Part of a small language model's weights.
Size: 12 layers, width 192, 3 heads of 64, MLP 576 tanh GELU, vocabulary 2298, 4.94M parameters.
MLP neurons of a small language model. Each row is named by its layer, matrix (up: input weights; down: output weights) and neuron, and shows model dimensions 0-191. Each number is 128 + 32 x the weight over its row's rms, rounded and kept within 0 to 255. Numbers have three digits each.
After each neuron's rows, "fires after" lists the tokens most often just before its 100 highest values on Wikipedia text that the model never trained on. A number after a token or word is its count.

L7.up139:141075093095116144133086145130179109108120168142118060144154135156161090126141147136148078149123142149113167130075164190105139052157176183091096157116090172144128183091148125143117102102155167125091141098100156097177129156070109102143102091130156134194128151073141155101155148135097166146135139173078080108141117170160181087120156070108111097193036159149148174156143146083123126188140103110108161123191117087165131142143088099154113080175070171112112126125151107125085075149077093151141139107151088076171123148147084160138141159171141160115155127143075139134107121141131067111
L7.down139:085113121141084199111142102088083102160118149158148140110134142083146081086112057131105115085076085130147066160143124107181202085090076109070144156133140168109083125135174048133109162086161107123122095046126114141111126133125091134125174135102068124115179168160124118147158183120167156124117097126132128121136130166135078182138146140124119127129107099116158117156193138161124162106114160073186122124201158163160122160140121153103137137142155109148163114120090177172128107121153144130166072080152175093154160117118190125155042113059134184101161122129166125117149155108135092151
fires after: "," 35, " s" 20, " S" 15, "S" 9, " H" 7, " M" 4

L9.up448:104169117134164131140109116084163115110165122170122095103097076136136187147150096114122153131101158169077101157094168138139150114226098135166114117165099123162140100144129182118163214099152116195107120076071123182169089141085150181131131130127117096128078159141122122098137088141116124172119052162111139140115091088087127157145164132138146193076132137123119091098118112155154055136156135117186106146093141131117071166055140107142125067098154168084139167131107128117067121153102109120119071118090148102160136057129164117158122173097088113171098145104084131091150074139160081172
L9.down448:114119149128135093134103101169103113180118131149131148103106183125119126202091133135098146109163193156088076126172124179114082117083164172086090142133154166140089130053159087109131122114065105113153150121170170105102111138155157168060125203197128112105118098087170179150114103069120119098108089116083085153171158174155137123090130138175132178178108070102155167116150151097125185139138113067106175121131099183141128184137138106158158138132138171150133133178085095148155101167154134115113086110119144101151128174134116133096079087120112133054103162159149076094114082069133129107
fires after: " the" 25, " his" 11, "'s" 8, " had" 8, " their" 6

L3.up10:096167116076114118117113237171167100129145093155063121148158095109106043137054108071168183091096141114153149137132161133119150159205165128131108170085153145134183124126162106131124164176167109101129085120098150074124134101125099096120108092107164137143114180088119155104139136155103180106062131135116148145091113153129141127122144113164104096105101138147102113108151198085084115151140146142120124195142112074133163132181114138137104169150134063154173093190118117136139132169123092139147098138109125139130108140132149128125097151126119144096179160071114081179081070097145169032
L3.down10:156136120132162127052081135073174153107142175183075187124146161185141173241204134064182098103115080100116159128178084123093036113152102099054149112125173103186118100102142134115102150156093168086102152176143131103130108128069159142107187145149145104127125073149158097142104113103123192098110139137142118102136141150124132147095147092143123202061140144125110127114166099150125113175137088168156136145108112080143109151167184169115099120157120125115093089104137126123111103135130097089107113135132114144119073142137129147091155155155096129157139100159116077068136154129141150154
fires after: "\n" 24, " (" 19, " \"" 9, "==" 9

L4.up326:164131138106098167156160087134139106121159159127116103067077135124075118132131158066130115127161124164124147162063143182117153122107130112147085160127113153082132139126152118138079076112080131118098118103146122140199148117096127145134088127114135149115134121077122168113146143121105116150120159133169057087158083133145111121093136101135096133179083162096163192139165082103157092100098132097112192089167141070193133175131149180136110130045144084109086145168195082163146138103089091147114115128088144075106179116173156185226126100146115194130120138113150132129191065093170151110
L4.down326:078116081132110087141136159103197141170159096128138120129095099166115095091097116141161067107134201097134214191096128134143228119079136115133122168127127123121114138064104113140071137158137181123182151127144124159078127093125196100131052100138123155113052135161068119121130145126104093141101169090132117140103089089142131144125191155200144179117116152106092154082098135167115089152146148102119147089113126109096149132141120113082168149158124109147101153144120165095168130117110164210148127186146177110155126056152104140126135159122097127121159153122111138066072099101126166096
fires after: ":" 14, " ." 13, " M" 11, " 0" 8, " H" 4

L7.up494:138135103085144142133158158212105097123152163139102086143158102138149166102197100050122115153101121170215100155099155077124163124109151124116080050151119089105159136156168191091138070178125169142107150144112144088086141112075088158090161119159113133149155102153133144164178084094129137128133132174143127134128117144096108141111166123108111112076086115151125150116151107122129100118167170159094145135085099120125097157089111116087119081155152126072213119143153135145133057139082169103153163127094081161100146078086113166158127105170141127053064127104191102160118147184162107149
L7.down494:118153129079152117141164149134160103166156104143115129090117140047077160093135137124179082204162123084115168157134121137110148026121129109148078154114115101096145106149131169141102144163142094094089100130141119175175094125078161111068085097072110164092127183117142157170142093106105126050119140106158143127127120120136163131155138158171129148162161141155099086174156089174146097139103152131144085179170110140183089064106141138116108087165104164085116146092133204129122125085219108157149078106145156180118132164130158141125113084123138157133151080107090145134054114173150143089
fires after: " B" 25, " b" 19, "sp" 10, "p" 6

L4.up38:133101110124091125106139168149157105117114130157127128133191133185154152171109146130126100108086142112130107165049088144164113143158114160134163122124153109082158180100121125120163112116143116109130129106178125100120136160116136104129124135114129113166040165142117152119227145193129104120097056247144149133131148126127086087138165131162196120090084138131117142096084142101120112180195152086065071124076085123130059149079120124123145084141140104145159181143108113175119080178118141103155110143176104103132111159145110156175116187127077129099112128115109069096072118172156080100
L4.down38:151140089149093126177166073159140106128115156136141131102112090133092119210117112120132131094094169174153138168110108119100000110157095113156071116090066039166149135114200110132133131107167151157156118157130137121138167132054125154146094105134130132166141124092128111133120103138171158141090157134157118123099080169137112154070149128129117188104173106155136164109164091144114125139113103121146123164181113136140139080142175072107145140134153112124094087154132145125082135125119111197119134122123125109125120091114186075136192110123184127139148118169137098133134113103131128136
fires after: "." 32, "\n" 30, "," 9, "5" 4

L3.up475:122113134134131118128127102133169089139133121154154135106111112144134094157123118144097141159140143168113111145129183164082161151182150143205040130178093130178149166131160172091117143161070124164096112096050104142136174130121128111160111071154143149136124200114087118139135087137082108110104140103224131177029056119104145071135161160124159133147120126139089111123126132082078115104182114120156155090083097124084064153138162147109087118167098123131072137117115109134113096106156176108138112130119130092134147037119179149157171089119100100106123096146121158112126134129176044077
L3.down475:111140142094126151133138122112106132130150135105140088126124103133119161129084106147134118115114102147151084106191135104123226111076102180183160063154105133063106152111102098124159096112166137118121108199072128177088142097128047188146123096137189154074143141145202122114132128108099171073173113116157092126143209073144107183167162167120142100181124157121141119120071036115100140072130071110101149135133102117127083136070127082143150091135158160081142143116120105111166147117108093126175117167139111124130093112156133094150126162189198152138114134136139112193132150098162161111
fires after: " the" 37, " larg" 7, "ode" 7, " their" 5, "'s" 4

L4.up543:183168156133094197124092143109165129117137180163179112079132109108084136133160146134169111112125082130115142085087072162180130122114138160140129103116136120184197147113077116151105107136080186115101123106074100114155154125102101191080107086164102079138157123049168125163114187101165098147141152122139113150163084146136110081083191108143166144185164116074136193104194121089192085127110131100121133058150179160094114130141177159132116076099176131087133136149134078168117140112114082127168121115120099154122150152139124156162179101161060133115114164123131080150089093140113137125
L4.down543:047191078140148093127115155127112117094126141157113121162124188115124128156072164125091087183093125172117169199142118148172087115163109105162088094129171115135154103155132166112137078230119103120201140102172104112040088141112084124140132106101171054121134132166170123124126114103106146150142106170091119185151121132183153078128091131151124142117105160109152134142063182156063122133133088141130125147150079096122148083148109122141095117144191097138188121068084152092120131150180117133139166099105210157151090143108114075125094096121135155153137155145128122154108151104147140087
fires after: " K" 19, " M" 15, "," 13, " S" 9, "r" 6

L7.up69:150177178103161196152159149184061170047160142117153128102087145184168216113040085152168114133157163113139140089118120158157139146119153122187082153134165118184117097102155134083081101128116133102084111125075134138119186109144098130126089093108046127131139150119198117130146130175075158073146087097148143134109145118100166092114166102156112169122112147154098143092119100121154127150083112222138120142073142104066108128112144140140118072135118102138116150169088149109115070116103084094170144097082149140133149096104154158173151149133121125142090155142146108125105174154113137086
L7.down69:160136170094129187083137138149095072114061140118075173168126199083165119120152158146149126175090106123126140086116095140141176133125148113091151143113139115117111153152117136150105108141166119150150123153143118108107123131130113120097054115163139101057110130104129132121145136111186153155139124110074121150158154128150093094156171052158174138161178121137152091106190224158105156089084125177153143080161115132147121117114095201163122114140100087141092086141117168184077079121148062156102137127102103159086164139110122109149119176117120105143136134175111035073165072111188082170
fires after: " f" 25, " F" 11, " p" 6, "ical" 5, "F" 4

L3.up122:105129144134102164143055182166089142119124158109125122104141152124179113134157104011110174146142133132101141149106113162126130144094109130162163113187175111114095184134121151151107088156139042146047145157136173099122120108124103162133112133159080139135104144121169157134129185116074158182074127104157069091179092148104149117174094126125164129099126123125111129122133143115100115092125098176021122122072078113143132190105137141163094066095147147092184118090124116132159137154132084159122115169119161144116101148180116160166078194117157187130101176158085086119130141159141112134
L3.down122:162110135121090145157135124089208153137132158171091121111154177149051133087132182145073111136166133097165112220162057090085153143103122112106155143156128093117188114132157089114138130161138157155121150137091150128147180087146115120081119154154193138149107132085099117115117150165121083133108176102131119118106144074093103189107142139138072125113155134171124127093135055171087072171116102090156104114154137117156185182120131147121144154150124068119105073193127119080124105151115094110078141128110163181218112130122175089167089098138125125129112140030166139120129110111099131147
fires after: "\n" 57, "==" 6, "s" 4

L7.up224:095094112139144133092070137096161145106102074208125113082151133097127146112109140100135162139128150147159126140165109110144144121141158130202087139112128114150129197117163144139093076137092159158078107100094106137192162139111105169143121133183098149205092102126139127108164140154091176168130096105126112116116127168135121109158158072148179132121149114152164163100114086107107090158090159156085147113143161158107109142047094135085116106107147079164120156107171100117036135138159158153165089068126059180202191117102186130138116128138027163110178170105126112120117114139099100141
L7.down224:149157089133088135146107131182103155079183131148102115164157114126162101116152109157197117118141130114110116082101120138165168073147157143167153093121122131132154152147121125103117106104185149134142119174115183164151149086140145051096126069207136111136147115096139176129148103155112135192119129069157089089125167085177114099131134109119096205141076074072100123119083107122172135165133169131197111113067177078169070150133112170116126154104085101105181114156095096110116115175162142100150077137094136067146164149125123059151162134067101139147114076165123197096148119124136101088
fires after: " t" 25, " T" 25, "t" 10, "it" 8, "et" 5

L4.up315:098167097105113121153145157152192042071158177131066089152163116113116151094137137095121122133082134100075166210080172177117140098154114146095149115137126095128166128136119125167132141156144039116162111129075135101186104081142181176070094114151131115134114123081147129100179198149096134159087145189136138116091120170073177150136148137154116107154124149153081119088136187081099126125118140102096143197120085136155160127131109134116074102096086171131162161106110149117104121091112145085077117103105113105099140181141129127160121181165113187122175170124180089110150124151188129117
L4.down315:118188091121121147164126123144176110122173154095153126157141150159126152133130153121095110162161026115136111147133044150162057099102120130105154170166173192136141147164119094148156118120160134144119114140120146095153154099112112046117136138124143154138087113204096117122152109150134112106101134132138095197124131095122086123153095126140131130149121095127144142173076151103070107143116063071061112119073115119037194168245122085086142105130115092127122119092082167144144121146094113119110122114113137166160101158150136100172126124178094188180108152166144138129059144109146151095
fires after: "\n" 97

L3.up131:126147103113129191171148120153213109114125180151117141121134141118156139093084119115126112161085116147133148159079151138086143102084111122177162154175113110138090102141170115138087111142069105115100111130105108178168105124120054185117095128156097059145097156100097083177162158169110059143124130077119112151108085126124104125128140115178150145212105132124134135127119130053180118167188109067096088174094157078123126170102162109149125109127121113166111115159114133132088181118133117101138155145070145124091190064154071183143144186128109186167130204092135132114070127152114155102
L3.down131:119137117139116153137103087111135090132132141184122104194092151162139114088096128139201097118099056111190102151108135141099114079129102145149138140137105140202093091143108152118155121123071124100156132107137092138142092137151160112045149120127156185150124157210153130125113167176102107125120094150115148122147100118097158175144159112170126085109171132094125080147097087154161125161177119108163137076111163169163141107052164204130094175161131114157058113130156113139138122135122087137113149064146144184080124142091085180073132154110108069080076178119134139039109123171151150150
fires after: "|" 25, "-" 19, "\n" 13, "S" 5, " (" 5

L4.up481:092138124133128143133101119093111146141187179103128138028075138198121115140130166153161179114150162145110108099167117139072151106141151127177139096094114128105101137107095189134123106102149122166150090156126121123127137134146139119131115074171114103081113142112084168105118070156093160103115093147122154070164097176151096102093176112129120137139181132093153065070166193080120146198181150116134098176138144148069077140107179138161120065053090115154189143107175128117085141172119150066118152132106137134100115088181200200143114142125120127151102107155107148103136092144149080155
L4.down481:140133161124132148118146160168124112147144115179142088128117102075214087121163053117153181148117099112127112108159089163130176096127125082186080152071138083127151103100170090166124202031133123093159071134100136082077131114125129116176098119135118142143131120136136122104161131146188140125085117159092160141161111065148106142133147130093083109153171096130165124128179223127084117122157141133161088110115135126163088135094132107147126176133143105153179149090124153121059160160124104179111106121147108128078157106128103212147069161114065118147171058098111144104182115138142130142
fires after: " c" 18, "-" 17, " O" 9, " un" 6, " C" 4

L7.up432:128171095101123177144144090110173110156169143127096072074196127126102092123099112130137108130095120178157182119134174140120140131090124167186170150115095145175142115142089189157050146173106160166153081057134116116175128135121149155138074125112075110090167071054126136141123150137095066123154130140144116108123106129101124135087155091134126100137114097078144161075126151070157116158135127126128146161124165179161168204183158101184100117095134129168187096130107109161121075094127078122097102169173116081149096095152162155087119155142106195114157159113109128155074099104107188108
L7.down432:105162159130137141153140177114151129102158099098172112137104190101179150117085100087080152147126094140140128138147081099150148112078153091102174157129141166141141112151059171132145155079160125157114135086165055154102178133128100092081190179109147154123150132195095092112178090172174124132095156133098136166130076167163171060164172118169112185129135152183129094152096107161087128106160129138105084113158092122108088155117098117086155101128101103089107137122099190125084118153120134110104120147076159124089127092171133100171200079178076063119169100163066145144138119113154095118
fires after: " N" 22, " In" 12, "N" 9, " n" 8, " P" 7

L4.up124:121175139091163139113097203141159084100092142087076159110176089136115107130119046113135170038098130137180178105116144193084163135117100131075143124136129155161138127140126149156115036147203142154143148100129092110131168108154093123110123087170121170121188107138135108113095189159103191145124164168124086099137036152169116122160141087144141140094116116125107137134112168141090124138126128158087144239101128059117107106162139078104132107137116149152102132085121117224141131109134146143100105142129110103107116123137114100120145167102112193170136160103146099149084088116120130119
L4.down124:111111117069120145130163019136151095101129144098086064123161150173042099129120101150094141138106075105120095129146117072121150173141157115155143158123146136148117135179152117138158123121155131102162076106167127174113226184107141124123180168128167113081157086116157177147122070122080129139125125119112093136173127054124120120149078090067100128106161145115157152122128131158164157142130126127082130144130137094146170154132105082147058127133154128100125136083129110129117149135128148138123175147121078165106094103078206130109133083075148114134212137191104175117179178075176148139
fires after: " |" 32, "\n" 26, " (" 4, "B" 4, "ac" 4

L7.up220:141131170116127160132142107160184130162086145099118173083127097128107127102080142169181141160148113148082160157085128166144146120080143115155137104071121102148106142103100164144142067155102132128106188083061104178088123129120159121092161051117139114161140137111134128117199121082115076123119171121179078111088178172100114123080120125178108087142097104141103142132136173137160076169109052089123210181092138116149075188109171151113108123128138147052128101170190130187166142107123181101122127182118157077118123134147174133060157101142114155119075177140119146147148123120099099138
L7.down220:156077130154073174179144151138100084174154084145137115177157160081120086164165180095117116147088151131134135136120133122150112148103106134107154110152146113049148052134142153112089158139126142088159125154095145105136139057101084172199103126109127172186126128074205118109125152152182153155104127113070151138108080152119060141167105142174153179143122130120114098099107146115116071182163112142102132111066139090083151059091139128137119173111138160168128114108124111084106130134115083138189157134137159130174124194148089089167097116175113088217151099104124134158090147104089098141
fires after: " S" 25, " K" 15, " Z" 10, "|" 5, " |" 5

L4.up353:116136050157141197132150170156116135133135113097105148131095171155125119125128149083128144081175111114162142126144148168113154214120179148136112046133140183137117140107081148138127057128119127159074099150091123111122158147067144120168101104170117100135122212080145186134141146162096087103080130154181144151102103136116148079151122129125138068113108136141108147136153055052148125115140114147157132112141079163162123138096130146116121142148147122062139142098126146148126071186095178141108170160102141159175098151136116195154201097067084197148121140142127114069073093120118112074
L4.down353:146122086117105123160108193093137123100133164170120140150143110135147160000126084126131158081097165126136112111104146102119215134059101121132152170127138142075138155109162193115128055163151126098087141107062130102131136130091148124172136078143112120145118107091125111113134139172092102041142120117142130137147140150145101179089117190127126156157058172195142138133144105141110167125133102170156153105096148129176145094125064125143153175164101176135212117151131131122108111187113126126152154140117095106180086098164144121113181097145072122108080129154067117116122083170114160101
fires after: "T" 12, "C" 11, "B" 11, "N" 9, "ode" 8, "\n" 7

L4.up246:166160055103130146115123154143114129159135183090130137164108131146107133118127130102091107097154101202049088132045167118135158107131124129148086129152204069072086111120119164108168132179153082124150123136155108140109145101181065150085085088120089151148099087160095105129143085175117146140206068117163069111140103125073085120173130115145166075108087154077195170118145114144122128147088099064117115164096138134141161144140137150138137143141116133130134142142141129171089128181149148117154099105155137146083162098121059106158149158078106138147121181156180049091134182127152124128
L4.down246:178130136180104119188148144114183142108095155179095118093123165104135140201077140148143183141122174144162166124148127088093155112134125118104173139120107139124145145105137089120119117117090143135102099151106160092183175109143192115112157160161142162126112124077112111113066143100134068154133132114089132165090113092160177143102130187152067082105110114135035099136138126099162105115149116173191177189172153133070105095085094077175173061159112093121087154106132125145125124095046180132119172171197095119169092130125158127125102095122158089134139110121097171145125095132090113078
fires after: "\n" 19, "ed" 13, "ceeded" 9, " m" 6, " suc" 5, " def" 4

L7.up0:154161122062152165103079152151085092100078126176179135141157145226112120081149123058156164130096163135127180177114142086198138137168179084096145095129117163089100112128147125093145116152069136150117113120126056139110178134111076149122147050165099137174178145080158175135124139129092113168121126108158113161088133138145077122134162090137096123116134141136121130054109121124136129121114081157091074176140099075180145157163097139139130154133083079145110123134087108157120161158126103106131103112086113128098100124107071086145168140133109129179159202169143118073082170101119178166
L7.down0:103135107084110105076156160162138154161095160182137205167137123145094097144152091164180080113159155113090185160126116183126135114126103174139120132067183147120087023126096088138082147100119107073106135154083130105144187134173069077157150080107099146121163105145168120125120110139140170102098139090124132142158177081148126102112128119090075188092087121160114142118161127136105095146155222111090145127181109108175116125150088173128119130138142064148106140160162170112155106136105111118126081092142132112149133109170085077100149167168151117080117194142128098168171094136105082146
fires after: " T" 16, " P" 13, " p" 10, " t" 10, " c" 8, "am" 6

L9.up311:098190189127142118134150132153124090109111181122117149153102147207134122122099135199150135120075133150099103142104119119176154121132113143110108074140169104136154096123161125121097105074107169103053108061081059176168115103114146158095136129172106142146111170155098152078096172108069109146146101137174180121132129148074110141129161136153136099139130120128077132138030187132138078096142168074127140116151082118102095135157133158170111091114134136125141173170096156144105123123170166074096118159127133168096113160126087221200089135069151139068098104157106142096121135153174102158
L9.down311:104125171126075126147094185156087107091091139120167148139117180110124083138110106168152089136171176092149143170165092121111132173098106155128105145109101183088171181125124101164113136163121121170165139172151131119136113112120134171085148165089104121136191155132149144085146149106134090148168155142133096106153131142119115079131155063125117095138072099147115138109219107098083119158188110052049092109152078193099130115107195114177157102163108108098125137143159098091143062096068078157155129135137172119098172141123146145097086150150100129134183132121049176109169150084135091105
fires after: " the" 36, " The" 10, "ounc" 4

L7.up502:156147133130142112134108147143131107070146121139145038107180117112100188131105123124150189070131156102128199157086091136165143124118167117138128197173160135086145101117107178147162109150156117132130134100116118112136159134070100136104138116130087154124200115069160137123140162051126114179112068144152104141156083128099095095185164096167167077157160109077141081089096208127134111153171159147151062089154128116162148134105114118149152101140103140123184084114176061107155161116109081136080126077126110120087138066110059159115178114103093098125132188152125101157093157156146117154
L7.down502:143057104125074133123138167117126118124123133123138088111153150132150113084100160149132107164115097107091118101131123128135171130128074155090104140144128094177121135140082046136169096173148123079175147128076122102083158136123124178125101128108202118115136131144076149099126116096113062179212140093108129100057088139117153099196101166142109096109113110121145113185075183108086119163162130094127145177172178182137124072180141093130147177183178137146091110136213141125168122138147069087157122075175128105174133142099111089097151161139103137070137119151189160163137125121147134075
fires after: " p" 19, " g" 8, " P" 8, " v" 7, " G" 6, " d" 6

L2.up505:065165129123118159135115113114164154080121172113105109048076083139105112141123160097078072064203153154127142176102136170152152124093154179115072158138144095176149133113121205148158090147098071160113155165160127144155136092112166178061137114101110144133129139103128148106064104137133104128124130165184149125141130153081074079124168149125157088130082136092117148089169139101095100165215141139138153203098054077133151147147133121111135102118092117164135161145119100179141126138104140122122200130087109154166164142111114118120116106159065093150110173179142126121072131094133076154
L2.down505:122140127089151148143146148171112121118113127113112176107078112108062131098141176126116099147118068128089123171153090092096134073131107109196085181086165095151132146144174159163200088135178130158129095148133185175071110106136122140137108176111143077120156106206123130137108134121069220099128137138137051126143058108118114106095106135109147172122148108095114130171111171145130113095136117158113130154173087135108106118123183103138132127117124115166174134121108125156117102084130147096047122114109179138110165157201116138109050123156116104186133098185079139154198062129154168118
fires after: " C" 17, " M" 11, " S" 10, "S" 9, " m" 4, "i" 4

L2.up358:123123131104161191112084156106103133122110166154109163166189097143121119117155171149084109034151131131156171126113140058156128123146153121132056096115098130128150167107155153109114147138106129159136144059056121097080170133094130087097096073098111130170128102120173197151144118128089130082137114125174141164101101155156093134161107120101134123097105149174096120054173177105168163166179093074116176090090148110144084165093123078162111126193094151162110124166140133181149136139220131075093153114156118131181128114110131110112111144104125096135122169183150154121121108162129044152
L2.down358:181154140128129164134072168130139169132143142090128107111135150111116151157100077182136096145080162102144102103129155111129160146106178097166097110086036073106072101185099135132104134170096133092114152124113108112101165067160154096124088127113149117088129139053183176116196144148172122177116150129092096106150084110105175097155106133153112144049096099080176175149134228146135198106104097107108117098079132191099127127156097169103140108146103125140134158105110158180130143136173099195173163118101092135074144123142128158100108141148100115134090146172169110135147141146158076110
fires after: " d" 22, " num" 8, " sc" 8, " pro" 6, " al" 6, "te" 6

L3.up522:081168130154102159098122136200127080089153135153168099139157118136105084132118112075138146165111103120106128150079185148099156098152112179081115135121139130080156109125127115154093136165154127124095143130151151137170149140147122155159062172133103116107121175122091133116133159145120170144008126169147120133118178126102153109117116116129107083050142134142096161120106143089101152167180144111107088221149085066092155128112151085194109096083154119137211079107118147135162156148113132089109122158121184116159130166127063116157116171073182169081121165126130147082098068083166156106
L3.down522:151134111098146133133141120145088132131112126154162216179132146146134150160138172116156123124097000075048122125188125129098141124066116110152141135085144162135163136140145120139157122087119097139170120098117159091138101104134177083125111090176115159162138138154144104130076153082133115150108149106151169168127106138083121138135182152140179088135147086105101103133127151106134118138144139095100102120122152140111118149141070142163132164131225104127089056088164103205145144131142105139083130104138169159119154077106106131123092124194089176145116131164033130082088112159126117092
fires after: "\n" 69, "==" 24, "===" 6

L7.up511:146188128082161156115149124170112096125104140140128143144108099112190138102134095100165177138134122083122196112122118097103161111177111178146087154125181166174109130172155089084044147088128150106093079076138135148168145142114062184110156137132100115154113190111180154121130142181122164166063103123127099089070115139176136146157146089139177105073159095146109132143111111098156035113110170139132110155093142078109093132196162123153141111082110097134128108175184154130116170103166127080119139202102131115088123089089128116156144104066113176093173094155121159118083110093150116128
L7.down511:198176142147129186125204116132118150108129126162141124157151147144122132098114101076101181190157082149148129160148152156072163117053163116147167123102157155179081125101151131102129143110134145110093131124145171137086082158121150116151174125113120111084158133111119114161180113154110120127112132154116101057173066192147122106141104154088159117098079121213068141145076152151110098133107095104158108065133089140128141122184103103124101155174146144114171098090120139123145140136148135115130096128159130138156053115080146105118070152091108095108115108191220086132162038117116159071
fires after: " the" 35, " on" 17, " The" 6, " On" 5, "On" 4

L7.up553:149114130075144139184102168090153135124134156180112090050153151153137126089111105062133133116151156186133157142134064198162143117079098155127123130091091100156160158105108174163120130230149099179091157208149136124127179142114167130129149077141081111171104081127121193124110103144137156095078117114144107164133110102174106114166136113130137154138152094129140112073119132118115107194163084131161169113150106099121109180066079115088115139196140177081172091128113124160109137121108061124144098110160098117155106097114108162094087140161069102102156079179165095145133127145093099097
L7.down553:134181149137105163113185108150147139100148123124123142108100129118126155068111132091181121147156148147086154113133114136133151162156168181144053126081118139183132174174125112150107146074105122102130082158075093127095122150108115120109126131104138123140152158076193065124120094089120162147155114056174123091119103068100156115162179150136113143093172145147126113175172183098115093097150110155100139123169067131165081075093177137087099080145162167158110148032161127147124191133159167151080084144172151083089105091093167114117124115140077104117170079128146190158176139122186111108
fires after: " of" 15, " R" 12, " C" 11, " B" 7, " V" 4, " P" 4

L3.up448:136090139163137149156118144187122114120146178127156075051183131100123106089159130148213088159182142120181073168062110168109146119133122130145045114161126118151106161129145159148113097115100115115116115117108115137162182202157093162150120078109085119136094162150102112119107111158090133171114088148131074066099078140123099122142113111136108082131046180154139169153138130095137067125108031092099155135107049130144129152133128141133103145119107185128137206157159112156089153117130137167115159089105154133133220153119141151168117134185137151104080123122152169096109118122142130109
L3.down448:152058119130102133126110156122203110133092153141160095064079154119132160103081126051168138106113137139185058175149123086132132157184190130096162125101136140159165153124074198141131121187189109133104093161168104134119123148115149180067160122083084175133152122146114120123107122140144138122115062074094129150109112093127112087162073184146085167161117175157098108087162134128088090158174123101096107156156134120129102106166144146131113101126170130162139129110081083115128131130095103172113061119195171085130135119169098135065123137141112162114109203162061093139126149137150166124
fires after: " B" 19, " te" 17, " b" 8, "e" 8, " f" 6

L3.up123:138125116015152148149148122159161169143107103180171103095165082121136120103169136104061048116174127165134202148125174154108160127134120083083106075087145113153168122079114151100064178111156148104100124107107087134138168108108102151123058147163118170103105138124105121128109140136166144127135117146172069125083146135115130068072139124118146090114052119113096139144180117107088175172124142144145156128161148126094135134127121137125115128154063152106135126133144120196093185136141034146170099138121071173135104105115139157151147123063162145105202182129107134138166119159164165120
L3.down123:115147188146108099101112138111122113086115151196129108126101112095118142146132169141138131145205091132118110184107070162210138047090083132108117157112157086101114098146115094180152127119204076147175151092172094154133179081142149116157102079108146140090142155192090106140186149124148207163112127090081138151113132221169112129090116090073115111123147168131125123123045140119095086099136099153149087103149106111138129149108099132121121129130103087100145110189122138142133086096119154176119143175118114149159153101149144099194159106110109181135122090080150110125163107138172195099
fires after: " M" 22, " Min" 11, " C" 8, " H" 8, " Col" 7

L4.up116:088176078085105193112123168137135091100073160136184137143166103093170149122075140148085170121082103109112084132150160129094167120109123145142129162120135091121108133113134130120126108153119085184131133169157107179116109121164103178156134175159115125139061175128148088154131118151098115083146111145174166149036158106127154139164120078144202145090127104106126152102135236116137131133110089133121120175125171129092097108105121075119139140124098142152114055128129101142113196141158163088127138170115097131183161119144053163153095232103116164159142139154094108097065160131117088101
L4.down116:100065181127142133169143117106131123127156143125150144170099152190126143057126115091131114102115132099116088063122085083090147091119155152098123169054157027190140169117064104134173114128078124127164166148116185096103154130113164122128142111195141125127130119116163167128073099059153124128091103093103143143174092146153129056143126109107102141148158127149085062087116126139108100125178136169124155151117151137169159070118096132123111124131118104170159115135152117197114078114174142173144095144176146153197188128151168046112126124114148137134135197149096160152111159089103150100
fires after: "\n" 46, " app" 9, "-" 6, "," 4, " an" 4, " was" 4

L9.up253:087132193088135122116177091148161149082124160156183112141124043215116161155085136164165119134181136124154143133080136124202147138127128149181153113120123134152101161155137144101105112131085145105106127105130095114188156136059124172125131114108139087156085143108151135118102075090138096163032110150091139099141093199151114171136078148082143128122083102135124088113155107177129033139160083123047141109145122128099070159162148110140116118088164187147122105162077073137143132114113194098137114174137122099148116138183132183150111140144100137182134129159081125144094097108114128122
L9.down253:122123142195117117148082141137101152144144082104153128137128149132153116047061142090166156151117104172104171120073143141167219147127145138096135118163111142133098142122118093117154107093193088186083113128127125127085120113192138127137102128146119150156115116172134124159140133103085118144146170146140106136113078133134165108204109117073106098122122135125120155112064137094163138134131097118108140028141185103096119131212092166094120100169058089105165161128101183144163065089155065135207139086127188089156164135119117127090115068122180148132136123166160138103119121067154123154
fires after: " the" 41, "|" 6, "\n" 5, "'s" 5, " The" 4

L2.up557:109142085100157179209045108117150075047128130166116107110180090107162175114118197059094159100147166157097141121088124094107146163143200174149091103149120165124154062094154166154089135147130113112133117069053098102123128105122141124145136086120155128166127112071066108120130180144094110129147135158107155211055130128100115133114160107134129096067084144100100051090128139134113068068176091121136171143120172153136153148157163120137113097131173155137127112127150078162130103150157106152142121124152152130187146126142130092103113105181132152080145132140103169141140156140132163118
L2.down557:093122139135118169151108145124108108064103132148164088139143119127138135176080177074110083153167123167178111098126140152072149241154105113119197062131118154170106100100089143162100113120110117128132164215103143075150141124131129090119150143127126146106166152172128110121145155126087069157101159131187175138110094110129117092090135117116115117119098202139136131170123087103118163164123182111136170146101151086096140165164097070096127072091091114146116142160114123109161118147095105135124110221139115185154086126113075097128128117218142137110132155167099083135149119135120170037
fires after: " S" 14, " s" 14, " n" 11, "S" 8, " O" 7, " N" 6